Weights of a small transformer language model.
Size: 15 layers, width 256, 8 heads of 32, MLP 1024 GELU, vocabulary 2048, 12.4M parameters.
Training: a variant of Muon for these matrices, 6086 steps.
MLP neurons of a small language model. Each row is named by its layer, matrix (up: input weights) and neuron, and shows model dimensions 0-127. Each number is 500 + 50 x the weight over its row's rms, rounded and kept within 0 to 999. Numbers have three digits each.
A block is one neuron, or neurons of one layer that tend to fire together. Before each block is what it responds to, as a language model described it from the Wikipedia text at the highest values.

Plural clause subjects. Final token of a plural subject noun or pronoun just before its verb, e.g. "others were", "they have", "members would", plus relative "who"/"that".
L9.up124:483494478533515497514507507462487514485501498485499501565476523479464476476502522523513491486492508481438516654454485549466557371524532576441550499499412455511503474559498501435518453655516485484536526482459579535400472498564487529594459522521473541558483554488403490565481411528437515418527492461578459526522527459586460529443483487547421471475513453442521471510449471469425546526550
L9.up162:535506473479513514565517514475530521389516504451543505491502496600460452599532543568548458518484543431448560608519556474492514503499495462516493419483450507471432508494397546410497485457446543443493547467551482391606463506492478459609464547610541515507435501467520552510474412482463454497523569433543379577549462519510364517494504484553535469519469416448532507563462489484477443602520
L9.up320:532526437552471536399449557573483509510503452420471582479419409522497588497570475531420426512543493485463491501412522499540513541492475524506565510524437556444529457507488448437436470555518496478436513550432474455538561450502443510460528503540473551453563536501462552511558460546507523483450419595553410516509508429414460510435494423538552445509510424507481506548628565536523578536480
L9.up1018:465517493456544498603517607508484513361525453551490555485585552549450437527512479575469456537543524464491489530523508468497475539503469479535549525514441511533574471454499523505538519540470487449538560561625525493594482483467470582401501481531493511516474449484582556506424568484464512475546591528603525617576544489477508474494455453605555459566598416502449468474395470559492514527553

"As" word and prefix. The token "as", both as the standalone word ("as a child", "as part of") and as a split word start (associated, asks, As of).
L11.up53:562502532534456470420400417487557495569581594518525559478550601533465471491511508535490544537529517407446545487529402390585515469497565421455504501494462522536513530476577488524464500422464495509512487515556547417443523404420594489617430438462481423525488520524528422474525471481457502517547469523533540493441560485535371424444485501482433539456477418556512502455531508510474526588489
L11.up94:542458457546551471462461515571413573499511389578604462542485560429469559477522461413395534479483507370521546476528484550530422587521372439423526542444496549383563453483527593480580491512535489587486508424521615557494454446491509538531507481521508485598505530479509394485559512572522503490547599487500493468439460497513562483488537495515447441491540497544553448547482513402566472549537
L11.up250:575514468477471509479521461579530522514552474417509547474519542529424521370557566453589514558476494537459489502422490410513526412637593462459487513422569436501534533490500478494508498557478538448469528575570492451482460496515586460564427493455508522541448550534459544472499537625437452536523480538467579488430470477466421553476423593547504482437597556530515550520539461474596488481554
L11.up282:447399448551469515404477597553520578580512513612622485387563418455515522515499508501486493578438476520473463503444533490401521567545557527505499574502478484424458458512472449536521523518473446494558550508519622471545524443457530537512392521519461539504510488510535464520478502472405508516436526478516541522522451449557475667436439491374536513555504572564507553489495468537493547395549
L11.up340:466396512533455465430429446405517560465568493473542541478506392535475564452528449509450622488489506456480470578498565507548456561459606488537492491472501539489588512492484544482394473519547454557453417440465480457492455512476525482527477523553500496391569522484488456468476421599517432529572460523552483520534519425451555534416383488435471515498508502397510472564534503490547576533530
L11.up382:470501554531545489495481477430508525449467474455517572509574435487484401553462541472566533486465430451483511441483500523627487583474466401449537448461518633488537448519470408486502498480490491511432383493418496477577472531514605552442429570469443505496528474527576615487541412495468374512439522506580537450577496508519580501439556537509447478509572470453528518498434473416478553443451
L11.up466:509570531458524507549449491476543595456532535511518480497524535430565568475558489427478526436501504471546465569523450478413473480480591526617519513525475496469566481441508532508484488512471474488526552502449492482534444566455491477572513457482514472518624577449399460591536442549505489465505534388517521431544511546477562463471432393402504597570549555503603517617503457510553467461549
L11.up544:561398454423551499415509546423493545486442557484536449449597542564445536570505502486485553527505490498412509480513481571488585540462468521462461481509471442475506454481544471522533465508513541502481388482455552492501479500441537592439482545413501409553536529455625338401461530547541465545458562579507556550500540451516581503575446520500510485476573531476542471507490477531425551518550
L11.up609:502493539514489534494559537453488472503431465481541573555549568576561588402550413562395485506595378457444471508572494497584459473509526522556462477530432504500525507571410523478532483455469474562532523538505513463392474387518545479548495537439391503467516500534417557507501536484448428411437542425486522489465502389580487498437463513455474404508425471495433447509554491497434506486514
L11.up810:493532528673478493485425557526513529499533478513466476405496500458416569571504497410471429661545474556493568369433504500509564492542504434558530560540484524472509427521474503518513413518442561566473484422470490596403579508428388536525488588455453409519546573481485536488486409552457516557471607520521526462526524415570556502490491515462466492537435447486499500566524348493501492567452
L11.up874:537460461492571473483499561559563607510573532408494435535494535429565492542510454579467485502470580447456465417569490540576456549559479458604469383507482507495497530456450552517534518484505463561588582516476469500562606512558587514569484631537518452473502463499479506453496594410491581478433489390520525533560546457473398395502501528448528520482439466483511425561562492461432528459442
L11.up887:443356474503440456507445641603526509488569487390422537486599577542548459475524547566455514489526436532512455450579550504521363489446465499468500450510526563514500438468488489553491469464546544458438506580522523412571363508450563480549531482489596530516504511460430463513464521528439547505498545515443509492536573519471482479506524564474438527503509551501469446504446451503528566403464
L11.up895:492539509435557563449489446478524570542466509456484545516500506560486590519527561490425507532469470556480488528521425542542388467472499454488522561497618512515498548489519475569443435513557419453557514475478446432614434492402523535494444424530487501493528465442537426595553556581565456472476577382465485524497501435471482514499463511382500561478574497483546439462605585449481537568466
L11.up937:449473490462501522526526491503536483468454535547408479566418524536514510556515507566378481481541470460486501558502579459506518451492538485506525433539457536589543551455543411475607469480520533480511443500522441423467514369441506445568525599470542529440572457539500441489556569494474372503518543519535447425442551407475451560576362504406488436450456496499575524534558494538606542499520
L11.up961:422528505420500492486527499528559529413400467535562520488441551442407586564513557541510577513445507522539581545457597537504492526460505456462524493516466504416515607500434446530581480567547501495468637510447483495472531444494544398530541485475537568531553459531477493434524509490487464479493476442560483459395503553549604505559465398403461567556490494441537426565499507401585433398527
L11.up1023:521485428515504596459451554573566495455554560501583501516521502477595445462574381418536523490619417602520432487436552537540454457474405397490496423526487576503507500484507543569464544495455499500533487488600575561462529436465635472540444505490501499537488502486568460512504426501472494536411576448602456529518396494527536509531466535484467562412453505461465566567539488487515499520554

Digits after thousands commas. Fires mostly on the first digit after a thousands comma in large numbers in tables and statistics, such as 120,168 or 7,118, and more weakly on "an", "and" and "one".
L8.up630:502487568505463521584663482537563482478610486446520464508362404531561507503472472492498565451423534448486472530408420552493550550538495509511544507510512511480568452492486524516546508532526466454526543475499552563601509594497477427446479511474561516473480409527420507492523468546348552527460617496458495461532513465499511504507491530453513539519497556613430526611432462423542539580440

Chart and release data. Separators, prepositions and slot words right before a value in music-chart and release listings, e.g. "peaking at number", "RIAA:", "released on".
L8.up581:510446418471480497540515518549568529400454421436547543545523571489451554508500409539603408579501477536433513418462461480540465398533585546476511528512504544583420512445460529441498495508518507521500509598477473449560453503474381454515421479478547469493514409657403339461532535489480537457448604477460538466558565435539487568462482569438440593522454516525451395538484501412456497467447

Mid-number digit pieces. Fires on the first digit piece of a number cut into tokens, mostly the hundreds digit after a thousands comma in vote tables (4,599), also century pieces like 19 in 1948.
L9.up4:506487475525501503545509518509475447562477504488467497408509393550377540443529503514489500554484495532497426508489486544445586460473468454553445517510428481431496467436533509508471499521517451487487472541480518528592496586352482484505510477556475488407483540499486524495508453583440536524503590582482519533480537500472456528395461541433472486468445443557540457531446474520613566467535
L9.up68:566459566589544460506461518442500529501520517552492531560440468461547503463498521461519555517420481475523526562534507561469432547533466540438445550489538422469651480460450480474565401555447575465561518497486539544488503545377623533452534504459457520464531405436502514481460497515510506475409572470582443476434571516502501533447472498556529496493456481496430507507488481412450506554488
L9.up311:488495471532437545534507470539460547460480411515449550430476564535536530532420426496519473456488624451603543496468499573522534521523486465561537445543575439467547414521600418453477543563428544494585491562485566563565505473597551474537471532467495415515537463501537470444415515421503459490620488474498431552461461499499408475459458548433449601436489494503497444564569517495486471551476
L9.up865:520457614571561539520480505553471503478507407538443527432543525433480475438505490447526429523382525506552581535422442529432531523543630472591526403473492452492446486539491455465559505533410528526558486518509364470476572378506420528447505470559508481518472480421608400522437567550568486529454563432562529472404463511614547472489550530476467468513492559514555528583446551443500479430488

Structured data field separators. Separators and number pieces inside tables and stat lists, such as semicolons between racing codes (TAL; NSV) and pipes before country codes (| USA), plus digits before decimals or units (35.01, 600 m).
L11.up44:459513476541507474527473553497551497505497420471506470495500515505542502499560469541497493568473526511510499496319487492590544509527486478444459445479486552478446455488484412526491547517456393430476499559476503473537508418508524450401521449571518394546557484548565525514514489496475491483508477564487475542490624545515450538538518485571408525565434443413472418513393514480536525447407
L11.up49:470544528462464529499448525478490531440502421556507505441481455469514553495436562465496423481442519477418546454587564453609548526501535438552455408526531467408505492529590553395572480465402507496588512591502468544487455533436512516540549461527484472513580526588516551481463436522472548492530522494516430374500463501523468363522500588467498427514463499502491466538526437471510507471451
L11.up71:530449480539488528480534498603500468449535474394535377417486477492500553534528429514514504501535511494514487527519435489583509477448565459429479449514477530539503372514499499583540555537461514494595472471501455531511452437482494437464506523516478402432489533552589573469498493538507464524468550512493495535643554465448531582597599508605495480509478579565504485541555490523445476402439
L11.up78:601442486527432554574531579429499525523542409543482408454545455482471574447562416504518487478499505630482461487452439440606522617519426493637474544508415473485508464517558513385584486484516481490553503477481478530549560505417495490497488512491487485561514546488554500397528497445454594519521484565508448574585505524446528481518576532499449501527517472418544496475501509460551499528467
L11.up199:492461562480456603554476478569484520470517440444501459467427518474507465445444538449521504508482488493440442531534478496557479500437444486569483563397501564498476487473528489456484535525481557499588564492506529481460429565486570555524662538483541523393421510460569574467459462547537482538515513474581446541483548559438528512575455549475437438455569555456578442459573441507421499501460
L11.up317:489525600479639394495426499491441567449549498451420578413471524442505514405447527467494458501526499451464519441626539569484521513568540499437574463549496547429474517473440502542476543481515445492502486475535631497455511479561512502468468641422476525475497547395502601484516544409602501537475515551532510537477462378405434468479560527569551522562414445458462481501527649432540522566482
L11.up351:527461425553550530472543590417505456468476394512517505437462432494489543440496471498410553464477459549460492462506554412485569552571533482499493453523526529594637481548437462541428481544472512418426509575519482498486453509494517453584488619502634589495544419540491504431469547543430616501494529491477524522568540554502535423434452514534559560466572480418418477496499521448535538533521
L11.up359:508492521568488514479446447578520547553651475475475545484504514522474463573482486541467409481522499478441602508515534506575442520538479468483575521402469448406422493517457462440490542557504494424576516550477527509449481482500524478619432499547531479551563422530550423481448569553500515470482532515610480442437545471494510548519460495413468512519507547538422455430612493481484556403508
L11.up417:448506466512523517567444535543549508508499502393556464385488542529528483440386559483501506523518545458623491485542432501467615519456527505501522465485533544567511468450454575483483534512545550402449473532429453479479452499484433454414539485523619575504448475398470422492501479471456532492333432448458489577586495415509453557561545491592486557545538486454507487506432514522613525504461
L11.up622:484564510482531552485471447488423502453502425406420432442400510481459550501511554528525490510397534519389506450549469470503516514485477600498368498530426482478541526547549554510475454551428476496518521566545458529534605439457494550483440447441525470452497523381537598522608479581521549493574485556507495518550474494398501477550479621466486574497463527548511597448502482485491459469591
L11.up629:467403576630557534393478391581483533552566435462488452508477542451583561480454481508470452564461505463519506418533563485525502495440606447599542475507498613531519565525509462498433429456530423582523379500534487508411474450461548488428547506583551496487428470517455514454598442446558559505587503467499511500483521503523453447464480492572539514601478487496551413438496439461517442511514
L11.up771:547430543473490479470485509528506489536559471467446519502544521527535434533474502466484516487440526507519476488614319430486495520507508435548486466471456452571456536434466528580493585539474530571456431484423503454484519446494609384546511482498516518528550456489597457530459570500497447582450513449503534453513471518424553531556551534539477564534552506474480518581591525404517509531524
L11.up844:469563470443487604441397569510501524498472399589580529576502553495518416473518537534562383566551543436443553424539507467490563487537484532523536480565493481493489472572510516477507461516490474484522488454543546540549610536592496434447363431522529592384581498517542516479518558528482526555522504478458480507521480513447570420469545534570429466546508536560593514534479452471514517403518
L11.up870:533432479506384552492413542450515611502556375571520462436588468534522517471441460500536474542445469516431468577512411486482450482544538540547532452472450541500511509467502499476501447457466544541543525502542545545485545573528597428475437514419562519396550382437516537425443489478464603494432501603455570487532494445547527511485557479598466428543503462443494461451540568353499445566555
L11.up955:546442447447548446541443525540534609543556466491559488463525466471527483450448457527432534502521516409402541487414434499544584506481513483446483487491439625441529534555404490596506531494470528466561472471487572481483468469582476550446498524533569515554563482499490557545447532495464501397494565543518493467566579595582512475456554524511444564546417497437447471505478455546470426580630
L11.up1011:439506590460539526480423480515428460618519424522506499578501416522491500500521517516580448404555490542491553501517542417541567517500505479512551440553445445516609475495448486526639540489492419559511486493460528540601579571581434435564605481486526594411561531597481531475504488427581403507459507445496506566454477465498554530611457537524519504473394411491457443479455409427482472495461

Auxiliaries after subjects. Auxiliary and modal verbs right after a subject, awaiting a main verb or participle, like could, had, should, have, can; also subject pronouns he, we.
L8.up801:497600493491481434596588477487501474503464477466495506492410545480447551503476491472556473451509498534530426521576539562500546585612501531561485401465475423435609468435482491430577516496471535465450493603478541495428571500489502466481558439491514499529561583539464556485434468486619529500436619537509431488528496431466533516534428493522444359515509526502442479468518560458471527612382

Leading digits of numbers. First digit or digit chunk of a number, especially vote counts in election result tables after a pipe or thousands comma (e.g. 1,287, 138); also years, dates and measurements in prose.
L11.up74:509480480503562521599528452477564592466501451502532444460488422466508490546545529515451477559475497394566490495443360469481522508538553504595496410506466443467517446584504424481505409498540480484549504452522477505397433523455468496456537515468601498501436519488541454519570435578381502484429481425459485654574481510466474495411506566537431464402534543523450513660554492513496569484560
L11.up76:621490463400488490445454435469532480459485611475400466553518524444485482505500475520542444563525455542603438494420470615443482512495549542522461525486477537491518438457468525509559539575482624474524563505470494483456604491572505424504566508472563480432535506482530503379396580596429489437517518585480596457493400466476495495575437453511458496579428526553568537503539486529522558556510
L11.up84:552472447548544576431505583503556579539587525487587451471496535373572463390478431558488460475445546551522573495483452472527423559597454426546420461594508362369507489403429437510528456520631565477455525528456456506495443475440471548498595486481472532584457543474443482503509505519494506476501485467522457508648504532498542545431489473482404573549499398500504502556503467443373456539465
L11.up91:521442546424549435523490537486489436541447485385541397517477427427481510473478414452564459582510422472476550449396518519499559553524498437497519467419486510525515489441501481447475524499521540496548533505525426507534550515490576517549517569482489565457479377573514456487519580588425471476414534466584536338535552497540483578383464506544498525508508482495572427635588552535508491444539
L11.up97:614415540454508522534436481469591450508487459409469449408462485509549531453459487543436426561498501537426491536554529539554519461586444528577450472423445419483540484508494498475546534502414557525558567541507538422445482521506486546520499537418457493519553462511485482555419545511474575386530513477396577520555558576504505517411492516561474523515429517529473549511494477547439481549558
L11.up100:546448471462573478574596541477481557521499501521520489411468444537497484510546488552496515523525469396551565490479555552501513509574558533529448451472527452503381466554524476439525509538467441477584470459485442507628558490493503480428519443428468508533506407520529518544446575531500514583524563466472513493566456463537459558455464560492452462469535552437437559489445490497487551402570
L11.up118:588523502659550444479559450522580540451607533469477503485531503509540511475592530540437539545486532517479450534475465445480548470485444414454550483418430454484543514501497502532532512520472547541516519464541459460509564528517561476472479445478455490551520437443503534558506580454410580480544554504491496531580567422459491468450507485509416550454488451515557518549507588624486485489549
L11.up185:541516537553491538561525420443489476435543502438525467545531492486535550606435482472416454571479553462582456462494436524558404503576350568524479473532531461480550503531547530493387448542585525505540464491586542497609465511490528503505526547485486519456454545603474480503527471472524454547534511444488569503580550530513392567439478501495498496514502454482588432512472544502483455534459
L11.up283:466494535554542439444470587495517558555485559535521498530471525466377543555536559554520493493431503446453463453571626465520492456528477592456457533561546396441538526471477479395540341616523513525560571450581463518498564514488524473522455495525457424532507497515503440546540453504424572477569486503438401471525514524508464543544384565433389466459474527474573452475571579474548522431479
L11.up289:398555516424472478465531468500491604463404515476478466565499529509533517504451430635432418464508542532506550561517542541509500525502506508531565517501401407487514531528478487538513527506472520576601501492473500503428575454426561500478529500421493449531473504439603490453390441442521514489445493453518552480472477412533509581538503413515522570561570467498539492490541426488487532536468
L11.up656:444530499510448446586555506574560401539475398445474507620484498554469528391510483587550413478468564464496524440537503584459598547565555536428481515456545449358549450531486417498469470486563436491525509550444561569502529541431556495547435454398523488514612492535593455490585580463427512484502509516447446517583424487534430476491477502478549501489542410476556560517508462498548477508582
L11.up664:457466531463540529569449461518475589516467477565546505532553431509432500490586439558457389574395446470437528514492511576548422475388497497538484485575451537489532535514446452401479442540502543535592491564497492496475511417499480546603505518546409447474544422554522423508456477536462451554433601478502495535438449530469447550446469483468424477515441533496434533474540571459482582529544
L11.up743:561510531504522465548479485518469439509586489466454533401492504459486509441494452452489541404535536473500524515476481571501550502402493506559608510534524532463559534493547569481563536511522515465581579623491497379548566538516525438417433548502429448543555490460476402458517493508452587467530528474507500402539471507498473591376448535604502491466456572478463626469531465548449483581459
L11.up761:512412449447584505564537505514511469432463513494525513497581465487450522538511491425538518459474393482484526581481488570474520479524513465454510454472532527448507403476394458489506551498576455561445513558486483509597420566448471489434426483472439576540589571386445501536543446569514497537499472547578498547566538481465469580415489546462482470627518499479534544601513473516445560525547
L11.up768:509516558495549421369497523432637434543473395385475512531497513462420502477451518428424425520519542503549476475486475553565455487476466586487481361442450416499500502490405457439580595395540538491620440529511470538521501526599549496520481471551502450487484488517561512506528534497461443443514507504499553471492490539562555463591437507455429532520506543507435491477566521516457393564541
L11.up942:530603535580572383462501472454520484486543400530528509515452565389462478509492579515473485493484532488504601570437485588530582484558548507523445564461517553470536473511489502449594489607534487496483505546571419519471526408400503475520432479586459572505490457452517458561404474478476451537434553471496524421495576498549540495406520538596427441475506550550484423583466523523406446536431

Subject-to-predicate transition. Tokens closing a sentence's subject or opening its predicate: auxiliaries and copulas after a noun phrase (was, is, were, not, been), plus subject pronouns and surname endings.
L11.up51:465502488509429395506504564485422542474520490555460505495552507419508495466479457586536538543447611417565425454562462436504616563603381522466494555473508497440547525534541488556525453606547477515502413487590466552531612560521472478475481591456540512621500400449578440454550565527446413402504544388505441507481518622550602499442483513500500483491500546525520499529492515549436601507583
L11.up119:522488563564559490464528430539441532501517468504560556540544557481503520509513564560481532428527427475492474603468543538425469409468514518416418497528394452444542391543498526492506522468554480542590543496511523445505479431516547480548548478460496446611480498455381451461451423466446435469531552415535506521474459509517546539537469641454458508460511478473577469541431472441482591569509
L11.up134:499513485500443539421540507481506530508496482453525545517593513590477462513520394560425496499486543444528580492534463514472561358496464542445547470510438487494552472582471411410571436469497545438552651515447528467480518442505469528597524474537495547586460521494439490572494558514469496458584527411568399488517434509525541529469461489505468466446549450383509431527539512510460575484482
L11.up156:532448518435486470497503545523434551524508509485536498574487585509525516482569548422611489532462584483426470425486510471548578522502484513531458548522454431463427489561470489428454551659400580418484448467477570456555471539566487506523501439434480490543579502479557540526509454499463510469515482531450529542541500604477455535489480467557546490463528450527506455551467578472514375543498
L11.up243:518567434546464475450541440425465613482486570569459402503592490469522464475512540436472562409543492466453539541568461494411485547503528503473558453630521547553589516461551520450489518510480506430473543461471397449524467455566449466551431529496528508532621441472540488530510532454534575537563482519362546506511509556530484489498469531543403519457491509443440463493568563482476501502534
L11.up294:502448545538532488538526554505543448506454477478419616447526476562511462496465462555487593569539527469509534474500495477588542477487476478494510457537472493421512534442471419522485418539468552592568454551411568557614407468473485540546510532542487473512442505410532478456412546498413555364523476471558454485542331522472551584567494530526518503443463479502504505417512465464503415416422
L11.up646:548522506523491625576469490518532518502456509423489478507487512486424460473415451497479471559532427412450542550549453582429434579504523481572385544532408496578451478441472471540565401555488550459496609507467560583613559471471539503525507504528556519569407451479546426432428585486507550522503459531506462420505491485426460455423416530445490513477577559511489482520513505479606537514538
L11.up667:493494487575534460536561593388497526549384524532488439467474440531454542565537494477492483535561555432418570455504437514489567610529533507541511482504460505399498474501481495459556473453485583526543479548485494435471486543474495546522536569450464428526551601466416551522498547468480461467434527501497409497504445563505606445583484519535448536493513453490524543557540441423506584525529
L11.up696:511462476556520428465538571443512343523464586516531503396417483587506543460485491471445489526473504542503476443483491482640454439512528395530468548422454403522444561495545542545560500466418462578502546593490447508459499470486562513458524447520540486492523437541486479505535513500478340423497589511428454401564469393502529531550542545502466480590488454484507560532563475420577542544421
L11.up714:596611488550513486415475408461464414520577491436543416575479505500511484529577502512470545487471428488567440590500422537433422598505431517585494531453498530419449462547521507529656519449512444526472529499461515533483499489451529432498519574560476469487491439440480405428521512626472507513450492550456566493453490483573515499526527518442486532500546529514538511401438541484549528466514
L11.up817:436489547452528490468472561449455406485524548517498398513518494459496537516472537551583445450505483459540550395479513503517469478486460469534466451548505517488454557482538503419520487569574492504464408525475490568474592401538479543474501415525532503454505584431457495542492524570473521476534541577465530449539439510524507537533454613538479531545487465591473514574525595546466579509543
L11.up838:545464503514562526351470503486432553557389437502581496592448600466418508506484406487460494509492485488560498431539537491484456419499558602474540571525486488461511496586524521445520536525508556516497512516547565495478525473415461503493550396451503448385460544467497535514518497525577496476496405534510537562467521540553503538477452480493466538425368398478512403441473576431553481474399
L11.up881:578478614535481515490481550511576452465430496499477420571566558521575490553549477513570601411499464426613374474594521504454549515493446455511473542442422419501526490467519491510464361555477443540443523550389530544546478450497406497510524518549531473471484413406463452433405514521509512464511439488552479458444468575506569563459490523481500532521594482434488516480488507450478560456515
L11.up919:424529444521514443376492447398511489526475495498505499529574505489490544544537527585521488469541417475549502481417508502463431543534410435494481384483527443452560607455556470475480502509541537502481374530474522542527515499564508499534499463559544507510492506540538511587469537413637414583447581518570447444457503523452518606460561536528549571533415457474488505503630517492430489511398
L11.up946:557439476477462504480447469571484440482455458604419446484523474459506483571491393612440575449606478466572487533501492523486562413547574489552517510475490500581602568388526430397511533536463464486518542623514437514583490442516495418442465453518508607483520512431516572619485452427435464446496528495446551513594501493528476533525506449479516549469525503452582569526510506558461474548405
L11.up1009:527529457456399526490484469530481404512450449511490515506455547543527455500545520517569407543476593488549567459509585495470540526545476526480462467518392413543461472359436490502491394498490505511472464527493584406498425512547501401492561523501513580434415556524470575470499479512514601497578542502557559462562489446436462568495562566546513508494545500490460514616457415442497517437471

Role-marking "as". The word "as" after a verb or noun, introducing a role, title or description, as in played as a forward, worked as, elected as; also "as well" and "As of".
L8.up243:477505523452539434446456519496534494503513452516601492554454581427410419531554478479492464490459427496572509489584483492436481576471495484543536490422445619489501479516423447565483534520530473538529588554492506598434440491520570573660484439552522454503596538554488472469471501473581537545443526569491469467481591520505563471545545499500493565521573551470497450541540396501503545480485

Word "as". The word as in most senses, such as "as a leader", "As of 2012", "as it has"; more weakly other prepositions and table-header tokens.
L9.up204:462542564490461419492426521536515477493520488468504484544500529506470477494541549512538513560508543444530508611531491432536426548594504441502502545513488516482499440469515477515520474486505432464456540491423503533500477486526648544509559502518554502450589491431439470566394413466514516510545585588439534473458540505590510542614472468491465514495499397481449497501506463474480421496566
L9.up269:470547548520466492573472509499573570469570498498435605611535562451482401470535499456470535603512475529530508450557545606523469401488482455501484545519502537417495528505470533392519485551489535486432513428478504493539503530492474452464530535580536512513568537442505482513514455525538494576489512531532537547542532393541335474565495549538433568484526558486523463532566493355511425502506
L9.up317:445514594454489429544467524573549544523460535495517503578516489469529508544500459497563513401428432496450523533539558517467394539453467449590480403511488547536479501468481488539564534404501505482486505616427648483490562526548467486427469502552440505425585386602486563497503490518478478551606487494402550497525535441464567435556449471485483551534494504610482525513552460474468542530460
L9.up718:453569494460456536520532469552501444433585412500475571639500605468461516533538430501419535616462512474454469528576525580537428445497496467595509514509516549498496520453425494432491583628536472501478475567484483546436541554511493527539453523491572508487462482515465485466421572458494491503449576454462501486517497464445547463495424453546439488518486539468580474402590446403543523448457